python train.py --num_key_value_heads=2 --intermediate_size=1728 --vocab_size=50257 --norm_eps=1e-05 --positions="rope" --attn_scale=0.125 --tie_word_embeddings=false --init_std_qkv=0.0198 --lr_head=0.00802 --schedule="wsd" --decay_fraction=0.784 --max_seq_len=1024 --max_steps=12278
MLP neurons of a small language model. Each row is named by its layer, matrix (gate and up: input weights; down: output weights) and neuron, and shows model dimensions 48-143. Each number is 50 + 12 x the weight over its row's rms, rounded and kept within 0 to 99. A neuron's up and down rows have the sign that makes its largest values positive.
A block is one neuron, or neurons of one layer that tend to fire together. Before each block is what it responds to, as a language model described it from the Wikipedia text at the highest values.

Identifier number separators
L6.gate56:54 46 61 35 39 61 50 45 56 42 45 43 73 46 56 47 51 31 42 49 50 44 61 47 67 26 58 58 57 40 29 46 46 46 45 45 43 51 56 48 56 47 43 68 68 62 50 67 69 43 48 25 54 58 53 43 58 55 36 44 63 59 29 48 52 58 48 47 39 36 50 51 53 62 36 47 41 55 37 53 48 43 13 57 52 54 33 36 47 45 36 44 42 38 59 78
L6.up56:61 61 24 65 46 48 65 54 68 61 69 49 68 19 43 67 56 48 48 41 39 44 47 43 54 48 33 38 34 37 65 58 53 37 32 32 37 41 42 70 46 39 56 43 62 51 44 64 50 53 57 31 60 67 44 46 72 53 64 47 51 84 85 67 43 47 47 52 58 39 67 49 54 69 64 38 48 64 57 57 57 55 39 52 38 57 60 36 67 68 39 33 47 49 50 43
L6.down56:46 36 69 51 39 44 63 64 56 66 36 49 55 57 48 55 42 52 37 38 53 42 29 53 43 54 54 53 58 56 50 63 62 71 58 27 46 42 35 46 50 45 56 57 70 45 44 41 39 52 44 73 61 46 21 36 51 50 55 55 53 70 48 68 47 59 54 48 42 31 53 60 38 41 50 41 34 36 18 60 68 39 58 42 44 49 37 55 54 28 44 59 38 37 62 65
L6.gate358:59 28 61 51 44 59 52 45 53 44 51 51 48 35 58 54 43 58 65 40 60 32 46 38 57 44 51 42 22 46 43 53 52 32 50 44 34 40 63 29 47 48 41 56 53 48 44 57 53 49 43 47 44 50 52 73 36 31 45 61 61 47 50 57 41 60 44 51 58 58 86 45 42 39 54 72 46 62 43 41 59 48 46 76 52 38 70 37 47 55 49 73 58 45 57 65
L6.up358:50 41 48 59 59 48 78 47 42 58 43 73 60 54 51 56 50 55 63 47 55 45 63 46 32 50 44 31 30 73 38 44 78 37 33 54 47 55 46 49 37 25 35 43 71 55 38 55 64 45 54 59 60 57 43 56 39 59 45 50 48 40 64 83 60 63 40 56 85 34 45 45 35 54 41 63 53 44 40 64 42 42 23 55 67 36 48 54 31 12 63 35 58 49 37 59
L6.down358:52 35 58 53 68 56 71 48 51 63 55 66 57 47 51 61 30 39 52 47 53 64 56 47 53 50 50 51 45 65 38 60 62 39 63 53 31 49 65 62 49 36 79 36 55 57 21 62 68 47 59 47 50 54 44 36 42 47 59 59 51 45 31 58 39 58 56 59 63 61 62 46 67 53 30 54 52 39 38 74 51 44 55 52 46 33 53 46 64 55 71 41 50 58 54 67
L6.gate927:43 41 47 54 37 40 44 24 69 52 64 51 56 25 49 46 43 65 48 47 58 47 39 64 55 64 41 59 40 43 47 53 38 54 66 62 48 43 70 51 34 47 36 31 35 37 54 63 54 47 54 47 58 74 34 71 44 54 45 70 56 41 64 36 43 56 60 69 53 30 54 54 58 71 55 66 45 60 39 42 55 51 52 36 51 43 70 36 65 46 62 36 41 60 68 91
L6.up927:44 53 24 61 55 67 59 64 43 65 56 51 37 49 59 51 62 39 37 30 52 40 59 33 41 71 63 46 43 50 51 59 55 38 61 46 45 54 64 58 44 70 46 65 69 59 37 45 30 50 46 33 27 51 46 43 41 48 50 52 44 42 55 59 60 51 48 21 59 41 65 68 61 60 53 58 05 59 45 59 56 33 38 41 56 65 48 67 46 54 61 66 56 71 41 29
L6.down927:45 39 57 48 59 61 48 32 42 53 27 50 38 41 43 54 53 36 53 45 29 44 65 58 54 64 53 38 46 45 42 42 35 55 55 37 31 53 41 64 41 52 27 32 48 29 45 65 55 60 56 45 21 66 54 65 55 57 35 51 67 32 52 49 58 65 44 55 47 38 27 59 56 24 33 35 46 49 40 55 45 40 33 65 63 54 49 30 62 53 39 61 53 52 67 53
L6.gate1363:41 62 57 46 63 38 67 37 40 64 27 42 61 43 61 30 53 27 70 56 63 59 67 38 45 74 42 48 41 55 60 57 29 50 45 54 35 34 51 74 43 52 30 62 54 44 37 40 37 57 48 33 31 66 44 64 24 42 62 44 44 51 61 34 68 73 42 42 51 71 78 35 20 68 60 37 56 44 51 44 27 57 36 49 35 27 44 62 54 29 46 59 49 45 69 56
L6.up1363:49 37 63 44 38 58 47 42 39 50 44 68 30 35 61 71 49 46 52 44 73 51 71 47 59 60 43 67 49 49 54 66 54 46 45 50 48 68 58 57 41 45 59 31 67 31 70 61 61 59 69 49 44 46 34 28 46 61 52 50 44 37 46 60 50 41 75 42 46 75 22 66 60 36 75 57 38 48 57 65 36 35 58 48 54 65 51 64 50 38 53 47 33 44 36 46
L6.down1363:31 65 38 57 67 51 44 52 47 62 26 39 23 48 59 59 62 87 47 60 50 45 58 48 50 45 48 59 71 65 58 46 48 36 40 49 41 35 27 70 51 62 39 46 35 60 46 61 36 44 59 46 24 55 43 37 47 46 50 44 60 68 33 35 71 74 45 47 46 65 68 56 62 30 44 49 47 35 50 59 44 57 61 51 29 45 31 60 63 68 58 50 35 65 41 71

Time-unit nouns after numbers
L3.gate420:67 39 43 43 27 61 52 34 78 34 52 50 64 52 48 36 38 52 49 51 64 53 55 44 62 51 64 49 43 60 53 52 30 54 60 29 53 42 39 65 53 65 61 32 41 53 61 42 53 36 47 55 53 64 38 50 53 34 44 48 57 43 27 35 62 48 63 55 49 34 64 54 52 47 76 67 67 51 49 38 38 55 67 61 33 46 53 64 55 55 47 38 43 46 57 51
L3.up420:50 46 52 41 33 62 56 32 52 49 45 45 46 43 77 42 53 41 48 44 67 38 71 57 62 65 44 47 45 49 45 46 35 34 56 54 47 43 35 49 45 71 52 52 42 62 31 37 60 68 41 55 67 62 37 49 47 40 43 49 49 49 34 47 61 63 27 56 66 55 27 52 46 53 41 73 40 52 42 61 39 41 60 42 45 55 46 54 51 58 37 38 41 85 79 31
L3.down420:59 37 59 64 35 64 54 54 40 38 63 51 56 65 54 54 43 68 33 59 57 39 72 22 64 41 57 50 62 44 53 46 29 63 50 54 37 47 53 31 52 56 70 46 34 61 43 37 59 59 57 53 51 67 30 66 52 55 52 52 35 45 71 47 49 60 60 57 36 47 58 42 47 45 58 61 74 49 56 33 42 45 50 63 48 37 37 50 40 58 56 39 52 48 58 67

Affiliation preposition after names
L6.gate210:37 51 59 34 50 45 44 47 45 39 40 47 48 52 57 35 49 35 47 57 69 44 65 70 63 42 49 45 51 34 68 36 41 48 71 44 51 07 68 68 59 40 50 45 67 47 49 36 42 86 42 48 48 44 47 59 62 73 57 30 66 74 53 64 49 34 74 58 46 53 53 67 59 65 46 47 36 53 42 55 80 50 43 44 52 43 59 33 42 44 56 44 48 52 39 59
L6.up210:49 29 46 65 43 39 58 46 50 44 41 41 46 42 46 45 72 38 62 42 46 50 44 49 41 46 54 39 26 38 47 49 49 47 65 52 56 42 57 51 45 59 41 50 53 55 26 42 40 37 42 43 43 47 35 43 58 39 75 32 59 51 64 43 29 52 45 47 53 38 52 33 49 68 52 62 37 36 36 49 40 62 48 51 70 54 54 50 51 35 38 50 57 58 51 45
L6.down210:80 49 40 48 54 60 54 56 42 54 39 45 39 41 54 39 53 64 23 53 56 38 66 46 52 56 48 59 54 47 60 43 59 61 50 46 69 55 67 47 68 56 37 48 53 53 46 48 35 40 54 77 66 57 45 78 25 49 21 42 47 66 56 57 38 57 33 38 75 35 40 52 37 54 42 34 50 40 50 41 53 53 35 76 49 34 65 36 62 37 49 27 63 34 40 56
L6.gate302:35 47 57 70 43 70 63 47 49 53 51 44 53 56 50 59 42 49 45 65 48 65 59 45 66 44 57 63 64 44 46 31 66 46 53 45 38 43 47 56 57 61 69 67 58 38 53 83 61 48 59 38 63 38 67 41 46 56 39 46 51 63 42 41 58 54 39 36 51 60 46 74 47 31 52 51 63 53 68 48 49 50 56 22 47 40 59 65 46 28 73 52 57 37 73 50
L6.up302:49 36 51 65 63 47 26 62 49 53 42 39 54 41 56 39 39 35 49 67 55 54 42 45 41 53 48 50 31 49 40 47 62 42 47 37 54 41 44 54 54 37 46 50 63 67 38 59 50 51 46 36 42 37 44 45 75 49 44 52 63 31 34 24 44 51 36 60 44 57 24 51 37 55 42 41 48 51 63 57 59 70 71 57 51 54 67 48 60 47 52 32 49 67 44 31
L6.down302:71 54 61 54 61 39 60 34 53 47 56 66 56 44 45 46 64 00 37 48 40 44 61 42 66 35 48 43 54 52 36 46 48 43 35 55 69 23 57 44 46 43 43 39 44 09 33 47 44 38 48 49 46 54 37 41 56 59 33 55 49 59 70 51 45 43 43 52 46 43 58 40 45 45 63 48 64 41 65 31 61 42 49 54 30 56 55 50 64 64 40 35 59 38 43 68
L6.gate482:55 54 65 51 60 60 48 46 51 53 48 42 52 54 63 40 51 50 50 41 55 59 56 60 52 41 43 28 49 50 51 65 46 28 46 38 44 51 61 45 25 39 43 50 58 31 38 50 27 48 55 30 62 38 35 48 54 58 62 44 45 57 46 51 52 67 29 57 34 59 58 42 48 35 41 53 59 44 75 60 43 63 66 64 61 53 72 54 62 56 63 39 71 42 40 41
L6.up482:53 47 60 49 61 34 45 51 39 30 53 56 58 56 50 53 47 54 32 47 56 33 46 33 72 49 53 38 39 40 64 52 32 68 72 40 45 73 36 21 33 28 47 37 28 37 43 69 60 45 43 60 45 56 36 60 48 36 42 65 49 59 32 41 51 35 56 35 52 64 59 66 46 42 46 51 33 50 38 50 38 34 48 63 58 47 37 53 75 44 57 54 38 37 53 64
L6.down482:59 71 34 47 26 42 42 60 73 46 43 51 64 45 53 46 48 58 38 34 43 46 57 53 31 49 35 29 41 61 46 70 56 61 66 56 58 43 59 45 35 30 42 70 48 37 68 37 31 67 42 51 62 50 58 30 43 47 64 66 40 42 57 53 43 52 31 46 53 52 54 52 51 34 54 38 67 45 55 56 50 53 42 25 65 61 59 78 55 48 58 50 50 66 41 58
L6.gate1061:46 54 59 66 55 51 33 40 44 49 27 36 59 28 75 40 57 29 49 69 74 50 62 81 63 56 63 53 31 48 49 45 42 54 20 46 49 44 56 55 68 42 50 57 42 43 49 56 44 76 71 56 65 42 35 48 48 55 44 70 43 50 51 39 47 46 77 56 74 40 54 32 57 68 37 36 41 45 46 29 45 39 41 49 49 43 34 49 57 37 59 49 54 75 35 43
L6.up1061:57 46 40 40 49 41 30 58 40 59 36 46 62 60 60 64 30 46 71 43 59 68 56 37 30 44 56 36 48 60 64 77 30 62 41 35 54 48 49 74 72 60 62 75 50 41 69 56 60 68 56 66 48 53 46 37 39 58 47 31 46 60 58 60 45 54 52 62 62 45 55 30 58 38 57 30 44 45 51 53 43 51 39 80 27 55 51 69 51 25 53 60 29 40 47 54
L6.down1061:58 40 62 62 56 44 36 32 54 69 50 80 46 52 46 39 65 07 40 49 70 42 47 34 49 46 46 35 38 58 60 49 43 62 50 52 55 80 27 27 30 41 63 23 60 40 60 59 51 21 62 56 40 46 55 36 78 63 50 56 61 64 22 48 46 43 39 31 48 30 52 46 52 57 39 48 60 69 30 65 43 40 43 47 62 49 19 41 35 44 46 46 30 44 50 36

Hyphens in number compounds
L4.gate246:35 43 46 60 40 35 38 46 53 36 22 52 57 52 64 40 73 50 80 60 54 31 47 56 44 30 50 55 39 49 48 32 60 49 45 67 44 40 59 46 28 54 50 47 37 27 50 56 45 73 48 53 43 73 66 57 58 42 70 55 34 66 33 70 45 58 45 39 54 69 37 43 60 71 54 63 57 48 31 56 54 46 35 61 57 62 52 41 70 71 68 37 42 40 48 46
L4.up246:34 24 51 36 40 36 44 60 49 48 45 83 40 13 56 72 54 53 68 53 56 31 62 41 60 58 39 54 53 31 68 58 41 41 41 61 58 31 61 52 65 46 70 40 70 64 58 52 35 19 55 47 56 62 41 58 32 36 55 52 67 24 64 47 48 72 52 58 57 39 48 39 26 49 65 46 49 68 42 90 54 49 41 54 44 57 45 41 43 45 47 56 44 57 56 49
L4.down246:51 54 51 54 23 40 56 65 41 55 65 68 77 29 32 43 37 45 54 63 52 33 54 49 62 58 50 49 47 43 42 50 53 73 71 46 40 38 56 39 62 65 53 65 51 68 46 64 45 37 22 56 62 42 41 62 64 60 53 60 63 38 52 61 37 58 33 37 64 60 52 33 55 52 70 62 33 54 57 56 38 61 54 41 69 52 47 52 40 50 53 56 66 56 61 61
L4.gate568:34 40 71 67 39 50 41 61 27 47 44 43 54 40 30 24 41 89 53 35 46 61 48 64 61 44 28 73 69 38 45 55 45 50 32 52 74 57 47 54 41 38 52 63 36 43 67 47 36 44 54 56 53 49 43 59 53 52 70 62 37 52 60 32 74 60 62 49 41 38 43 22 48 45 56 79 59 35 44 40 53 26 57 54 34 42 55 35 56 51 44 16 61 48 61 38
L4.up568:36 52 74 46 46 62 58 52 38 56 47 53 53 55 75 32 46 21 59 62 66 48 55 57 49 38 40 62 61 45 20 60 61 61 46 49 57 39 33 57 61 42 49 70 35 29 41 49 60 39 34 47 49 47 46 36 58 44 71 53 54 51 48 36 46 69 52 45 55 53 47 37 50 65 59 56 65 47 33 33 49 45 74 40 36 43 59 50 67 79 48 46 60 46 52 55
L4.down568:44 55 60 35 50 62 59 33 51 62 57 57 62 56 65 52 56 18 32 68 50 41 65 60 45 49 39 40 37 64 37 56 61 44 64 52 38 44 44 40 51 44 43 48 37 26 12 21 53 43 29 59 61 56 61 66 73 47 65 55 59 52 57 38 35 50 35 23 51 47 49 32 60 40 55 47 44 73 39 56 32 52 56 59 41 68 56 50 51 51 51 61 45 51 47 62
L4.gate1060:38 58 45 74 40 65 45 53 80 34 52 51 41 43 46 51 36 69 44 54 55 36 68 57 62 39 41 47 48 60 68 38 59 58 62 55 36 36 31 49 36 48 51 50 27 45 65 69 49 47 34 59 52 53 66 44 61 29 56 56 67 57 46 38 47 38 65 54 25 37 52 35 39 52 28 53 55 37 41 62 33 54 40 32 40 31 24 51 42 47 58 26 70 23 48 50
L4.up1060:59 62 63 21 43 48 21 48 44 61 75 57 49 60 55 42 37 41 21 51 32 57 54 45 53 23 41 69 53 55 33 43 37 56 63 55 36 52 29 44 34 59 50 38 49 52 57 41 33 51 43 49 55 64 51 51 26 30 46 61 41 66 57 58 42 67 50 51 33 37 32 48 32 30 38 41 48 48 31 43 51 68 50 36 37 52 59 53 51 44 53 41 52 53 38 64
L4.down1060:71 56 43 48 44 40 43 51 42 66 34 57 69 37 54 39 37 17 46 33 21 53 34 50 60 44 36 56 56 55 53 38 17 45 42 43 38 36 67 56 42 54 55 30 24 71 26 49 36 37 34 58 69 42 31 36 46 44 47 40 53 48 52 29 40 49 47 57 56 66 51 47 33 48 58 73 56 74 36 43 60 47 57 53 43 51 47 22 77 56 49 39 41 58 53 55
L4.gate1185:68 51 46 65 45 39 45 42 55 61 54 53 58 53 44 48 47 37 44 57 33 49 66 22 65 43 31 41 47 57 54 31 53 43 73 70 51 51 43 66 61 72 39 37 32 42 40 55 57 54 58 83 43 51 45 45 52 62 35 60 55 69 62 43 80 69 44 46 35 59 60 58 51 53 41 47 72 32 67 41 51 47 68 36 39 49 51 51 42 58 40 41 37 59 64 51
L4.up1185:36 61 70 39 46 53 50 44 32 68 67 36 45 64 41 43 44 64 58 60 41 25 45 68 59 44 49 45 42 33 57 41 54 44 40 59 43 47 69 64 48 47 70 42 29 58 45 58 41 65 49 52 43 50 58 46 57 48 40 28 34 63 74 39 60 38 61 64 48 40 60 28 50 40 41 41 46 53 65 62 45 57 36 49 61 47 36 43 49 44 57 27 39 55 39 54
L4.down1185:64 59 58 67 52 59 58 22 48 65 60 37 51 49 53 46 40 45 27 56 50 41 58 40 50 45 49 45 50 71 68 57 56 53 72 54 47 52 58 52 39 61 45 61 64 31 29 44 48 57 48 76 60 56 66 67 67 62 29 53 61 52 55 55 48 55 32 50 40 67 44 57 56 32 44 53 57 44 51 58 30 43 55 62 55 48 54 44 75 53 43 46 45 50 53 51

Word after a name
L4.gate343:61 39 60 47 64 44 28 67 88 66 38 76 44 47 49 48 30 31 57 39 40 53 53 27 38 55 48 53 20 33 43 70 62 52 29 78 46 53 46 41 53 28 57 77 51 23 58 37 57 50 51 41 45 41 52 61 44 44 52 54 51 46 71 43 39 40 69 57 37 45 63 44 47 69 46 46 50 45 43 39 57 35 68 45 43 40 57 66 44 37 68 49 61 44 48 58
L4.up343:41 60 55 41 61 27 62 64 65 72 40 69 50 61 52 28 61 58 38 57 31 49 50 62 51 77 50 50 59 65 59 57 48 48 59 53 46 52 37 47 70 42 68 83 55 70 61 47 53 78 69 49 67 33 61 55 69 52 52 49 46 65 51 50 51 46 40 43 39 54 53 38 54 45 28 30 56 41 49 50 41 38 70 40 35 56 53 16 45 49 56 33 50 68 51 55
L4.down343:42 44 57 43 38 57 64 55 45 55 30 62 59 59 44 53 40 14 50 59 56 50 50 42 62 60 44 43 35 42 64 33 39 49 29 27 42 51 37 67 53 43 63 42 43 48 46 65 35 52 45 51 62 43 86 38 49 56 53 51 52 25 64 50 40 48 38 75 50 45 50 42 47 50 78 40 55 40 48 61 40 40 67 53 50 26 73 66 60 25 50 32 51 49 78 46
L4.gate547:50 45 44 47 32 62 42 32 50 41 38 67 47 45 63 45 55 52 46 66 68 42 59 41 61 40 39 50 56 50 56 62 38 29 66 46 45 46 35 58 26 48 52 31 66 66 42 44 54 64 54 35 68 57 46 67 64 66 50 45 35 40 53 47 24 59 46 56 23 54 32 61 66 53 45 36 43 63 50 73 40 66 40 58 60 55 54 43 30 44 35 57 58 47 47 66
L4.up547:52 39 62 72 44 59 48 68 69 52 62 37 69 65 50 60 31 55 48 78 56 72 33 32 44 53 23 52 48 59 55 49 65 62 40 61 40 44 49 49 59 59 46 47 58 36 45 52 75 57 45 31 40 60 63 40 56 71 52 47 54 37 51 34 52 50 38 44 57 49 36 66 62 70 47 44 22 59 38 51 35 45 32 53 59 50 53 47 57 47 50 44 41 31 48 27
L4.down547:43 48 62 43 53 45 58 48 49 46 58 47 21 65 26 72 53 38 66 51 34 51 36 50 39 52 62 57 68 54 37 56 27 39 48 37 40 68 55 41 62 39 55 51 45 51 54 47 39 56 62 52 38 55 38 59 48 47 53 35 64 52 57 50 50 66 47 41 52 48 50 44 48 38 39 42 51 50 48 29 51 46 53 42 63 25 51 65 34 58 55 67 48 66 44 73
L4.gate719:61 40 71 50 41 58 52 33 40 65 57 46 54 53 40 48 51 54 63 58 52 55 56 43 59 69 45 35 51 57 46 49 41 47 40 51 48 54 54 56 51 29 46 57 39 30 47 51 49 64 57 40 64 55 54 72 34 71 37 25 46 50 61 47 34 70 38 36 73 57 64 52 38 44 53 60 52 38 50 56 69 33 66 36 37 40 57 35 45 44 34 41 43 61 41 68
L4.up719:40 46 62 29 60 56 32 54 63 52 52 60 66 37 53 39 56 37 56 61 55 50 64 44 38 45 47 42 57 66 54 53 64 41 32 55 40 60 67 75 21 38 80 25 54 49 45 38 34 52 41 60 40 50 49 61 48 36 65 54 55 38 55 64 43 58 85 53 59 41 70 56 40 40 34 57 65 31 57 47 29 72 65 50 56 44 37 63 35 50 49 50 51 53 54 22
L4.down719:52 59 59 39 52 38 51 56 57 65 60 44 23 58 58 56 62 36 51 77 45 50 54 68 53 60 47 61 55 66 30 66 39 48 56 61 46 34 50 68 56 34 42 38 34 72 60 56 39 49 25 41 47 69 59 54 71 48 49 28 72 50 66 52 30 22 63 57 49 54 56 52 55 44 38 49 42 34 73 58 67 48 51 55 48 59 58 45 40 42 62 43 59 58 29 42
L4.gate896:50 52 45 49 40 55 36 37 40 49 40 58 59 62 61 52 75 46 36 51 54 43 72 44 46 45 43 58 41 51 68 54 55 31 44 67 55 43 58 36 50 53 64 49 42 60 51 60 40 42 54 74 42 45 61 43 37 68 49 53 63 63 46 42 33 47 45 72 33 45 51 52 71 38 47 47 75 57 53 25 49 38 54 32 48 33 55 54 26 46 55 54 48 52 39 48
L4.up896:63 52 60 47 31 67 37 63 44 74 64 53 59 50 37 34 54 51 63 46 52 55 49 51 40 78 55 50 66 28 42 37 32 37 61 54 28 58 40 45 74 31 43 54 54 44 20 45 47 43 41 46 10 54 25 49 37 49 46 58 54 70 54 51 52 67 27 58 44 54 60 75 51 55 33 54 51 66 67 62 48 58 34 57 59 58 53 55 51 39 47 53 62 40 60 71
L4.down896:37 44 52 29 51 48 49 58 51 57 53 74 57 40 45 43 45 28 29 39 26 45 71 59 57 62 37 76 53 54 56 60 20 44 41 45 49 66 52 58 80 62 48 41 67 70 73 50 59 73 43 46 60 53 61 40 42 45 44 33 28 41 45 47 54 56 37 54 47 64 60 46 42 49 65 49 50 36 33 38 59 45 64 45 62 39 71 53 59 42 48 43 48 51 63 57

Right after person names
L3.gate1156:44 57 52 66 59 63 60 66 44 37 49 53 31 57 52 44 65 23 67 59 60 30 67 28 46 36 41 56 47 31 60 56 42 25 67 58 35 55 66 67 46 63 45 52 49 31 49 56 64 61 53 54 56 46 44 45 51 47 77 48 46 56 55 43 51 53 61 59 59 53 80 60 59 46 18 45 59 69 73 58 55 49 54 47 36 57 51 60 33 58 39 57 37 43 42 35
L3.up1156:59 44 71 52 32 57 44 51 33 50 41 59 59 55 64 47 42 41 40 63 61 44 53 58 50 55 58 51 15 45 60 31 31 28 40 62 43 72 46 65 59 52 60 61 81 52 39 50 73 66 63 47 67 44 55 43 41 45 48 48 38 48 63 39 45 43 39 52 47 58 37 63 32 42 60 54 56 58 65 52 56 48 50 39 46 63 35 64 38 47 51 34 34 61 27 36
L3.down1156:56 58 75 26 54 31 46 55 60 70 59 51 48 62 33 37 50 50 58 53 67 53 49 66 62 67 42 44 29 48 48 56 42 45 35 77 69 44 59 38 46 44 52 45 54 25 45 61 60 58 43 42 76 44 46 56 46 32 60 49 44 53 52 55 69 47 49 53 38 64 70 48 61 37 49 62 62 34 44 52 44 85 68 55 51 44 54 51 47 37 56 68 38 52 36 50